MLP neurons of a small language model. Each row is named by its layer, matrix (gate and up: input weights) and neuron, and shows model dimensions 0-127. Each number is 128 + 24 x the weight over its row's rms, rounded and kept within 0 to 255. Numbers have three digits each. A neuron's up and down rows have the sign that makes its largest values positive.
After each neuron's rows, "fires on" lists the tokens most often at its 100 highest values on Wikipedia text that the model never trained on. A number after a token or word is its count.

L3.gate111:124180100104106136132147090089139120143117150111126163084122176148134137066158119119104170102130125121122078118075156131126127100092143139145117103095137115117095168122076155119124117143130127148164128111121194086131157143154123141151164140151147129092103141115114118091097118134131091160128128118131120150116145101125122125099147104149138107110110170160113124099162135121145167132151
L3.up111:087115166114117130157118078110161129166139118144140120139172096141127113115144114142112134060136112129179137110143098112113121123073124128219136146099165136138131141141096114127082103095126122161116160133094107110133108131121162131164112133127125123156154162133096121117133173171166129108088103107110136166153108135091138102126140122150110136118099154156123118116163136172100118160108
fires on: " bl" 22, " Bl" 18, " sl" 16, " Gl" 10, " gl" 8, " Sl" 7

L3.gate435:060081155096128125144114072146095097152132103173126141069107118148100109141150117154088163126159126134113107128124128138093119123097136136165145141131096109119109132142113118134114143164115122115099090136146101125102128159130113114103122120113134125102159153147159119129157130120142111152113104126134133167121128133085153105135147143135170141067135143130159149148097129100194139096091
L3.up435:135171139121159119165110091103153108171162137133139111127166148112147115112163122137094126133158122138078138137146179116161118085164125113168138149130149163127118153118099090154100114137151093117145100127146112145101176102148125119141126105102127122147119175086121166117112138126094106129106143137148166108125114123112106121104127184124121134127116135097134110081163150131154134147121
fires on: " Bl" 18, " Bar" 15, " Reg" 13, " bl" 12, " Al" 12, " al" 11

L3.gate744:115167152109139135123113132147114150129198126160123114101127128090114150129108154109132099102169136122109084150106117127099120118141149127132163093079135096138141083157127114127110138137152130106145076155157151121125140099118148135109164116082169126091162089147152113116164123132156148169155142127127140119159147167144123123126112107088123152104120172119167128143121143141169136098111
L3.up744:125138124095129187080125138139132159157126068138120125101139133117056151126104091103080119138111126103139096160137099146109150158141158131124142163144158144157151145098114128142074114096176117115100068111119117121148138084066120152123136101093140136136129102141131107122124142108148129157108185104138147106146099126143142128120143116134112143144128129142163125101141142143123144163147
fires on: " f" 54, " good" 5, "ick" 4, " finished" 4

L3.gate313:112119112126139099165136118116139124155116144106171096066141124124134179115151138134110186120108127150158123146103115144152109128130125121126145126099139128093089143102122139119127159148128115124128102141129109128133119139143144102097160155104148097140147115121120120105149073184121138126128164096110124111155129122127134131178080127106119126142103126180108158147123152150131121143171
L3.up313:144163166133080122116098104116155135152127123144136105093137173127154127129143075105128128126149175087149116147172150126101168148161105082126149114110094080139054120089128154125106118128165110153168132101151110132160117106190110127147144125142124141137105145107070224134113127116122122125145120127115143136095143135110143151156130129138178127138127173127154129170152114124145085139132
fires on: " of" 18, ":" 15, "|" 8, "a" 4, "ib" 4, "ia" 4

L3.gate49:154133142129131159125149163153129131096084108159115116157076169104143128058126082094084164166130114110086139096143101084132187166092133127101167114106114122097114142182137144083130084147082126113102145144177115102138143124122150127154152121115143141112129161166141107116145149091110136120117173141116137119136083129173150136112104149142135099143117111171115126149151118131141122090131
L3.up49:119140144118140132143110152160125154150129152093133121100169136159157152139170136121100126107112136153113144140150120112108122120138108120131148121134110168111108113148129112129128132105114118136153115141108137150176102112135123149138115135137139123124135103096106134158092136141114090082118067102130115175155100138152126099151124128095142124129103139122134134133113130114097139134130
fires on: " L" 48, "ens" 24, " Che" 6

L3.gate196:112081113146140097145152181095143123125148142130171093158131104101135146127147110151132110116137128148144127119148140119144130097126146109123142155113148134161133118098103166109141096144122121127119167133141083108148156105110157102090105108127111102080140164119118129124155166193124188138133139096151153160144158151133107170137129136100081184152127134124093134120153143122122080145139
L3.up196:111175161130092144141155095149117099127107118129132117126126105137118144131139149135117138130141130080136126166161185127107085110143092137114119166121107157159146071135131150115143135140156132115116127142114144116187100125125151153138118127095101130155151143146102149138097124089100191083146146134104145140133075121126114065141125088169144126125151136151148145153130102121122135133141
fires on: " B" 32, "\"" 24, "'," 10, "B" 5, "°" 5, ".)" 4

L3.gate695:126126136116162127126114110125133138112129093117148178098122145134093144142133083106105131116114166162101133102126103117115161132128171134155113095138142116149143117079153096159088129109152083110100144152080098142151088152109154114146147128105074164139134145081127115145113172133142133119150133138118098130178118115135158126100154156127102162071118119120129159124127150157081163133108
L3.up695:143106147120105142168128107109142146115078114144102157098096155160099163083080096146126159132157121117087142113132115137091161131147139089125138088146133103123112124151086107138126132156114060163132113118149167116136168152092133125116123153112127134100111140152117100118150141112118135146098093177077121090135147120111102130085186116138124142127119112129144169143120136121091135133147
fires on: "ran" 15, "è" 14, "ou" 13, "our" 9, " An" 5

L3.gate635:115144139134150162156120080152135124121153106147137095148086107128135142104126109125124122149125120091099138150149102117123109092109169132126147130144124120154095122104132139148099169124133120135116130129113071143162141135111105103142099163115156119127136118115157124124108183090128146141140104157089096146150119116171125103096088143127113131144150154143156125142135136101123103148184
L3.up635:123143105111115110100158202104132146109124123159146179101119165137140142149167128102110117102145164154135139120151104124123130158183128115119084116139142146095146086169159150142090153101129109156107110146118125148140144160124117119081159071081107153125138130149129163122082091109078117116109103091151106146153140132107172169125128159178109141130131156150111128143142137161100127170114
fires on: " L" 98

L3.gate391:127122123122137122133103104099138104178160082109159160107136101140195103153115124150093161125174143112143083099140131111127165122141152124165162066152132152106170151133134117132124110126138163123146077134143112141141103131126154147139118139129110122130142154145123150126100101137093113122137093171111096146137164103078110122108193130131093136131145134119154162092132123126123123124115
L3.up391:102176140118161135115152166143110066169151139117182143138157098110128157087116117181086148148150184138136122136157162131113147123130134107109121062141116107147135117125144114115132171109114141126098148133136128103110098144100138124142115146080075118087118133109150183089104098155153142113135120181119122155073114102096143135166098086153115138162157135146164118123141129144075141090099
fires on: " of" 20, " by" 10, "–201" 9, "ience" 5, " Ph" 4, " Law" 4

L3.gate12:163121071152138133155155125135137153135122127132127157115096126117123139144157126135209143132153129102134124099058157131154113126103114128159102159130130100120089131121139090094181110106121106120111129134140179117102141120142153125104094125095136143112091111140111121138142120122109145133091112091172095152149127141137118129068126125118113132131182142143113094121138117140109099127172
L3.up12:168094119130102172120117155123116134116105132133198142146085127102104109120115140177131119137133134098109158181108136098125069142116125111138131154129170144108167106165119150083126171110103096169090154090129110094126125144128111121138139151141121106169122126099155100104114142130113143162115132153170094171111079141102122101133141138114136138161120148125142096127118157121180151152170
fires on: ")" 58, "per" 15, " |" 11, "old" 4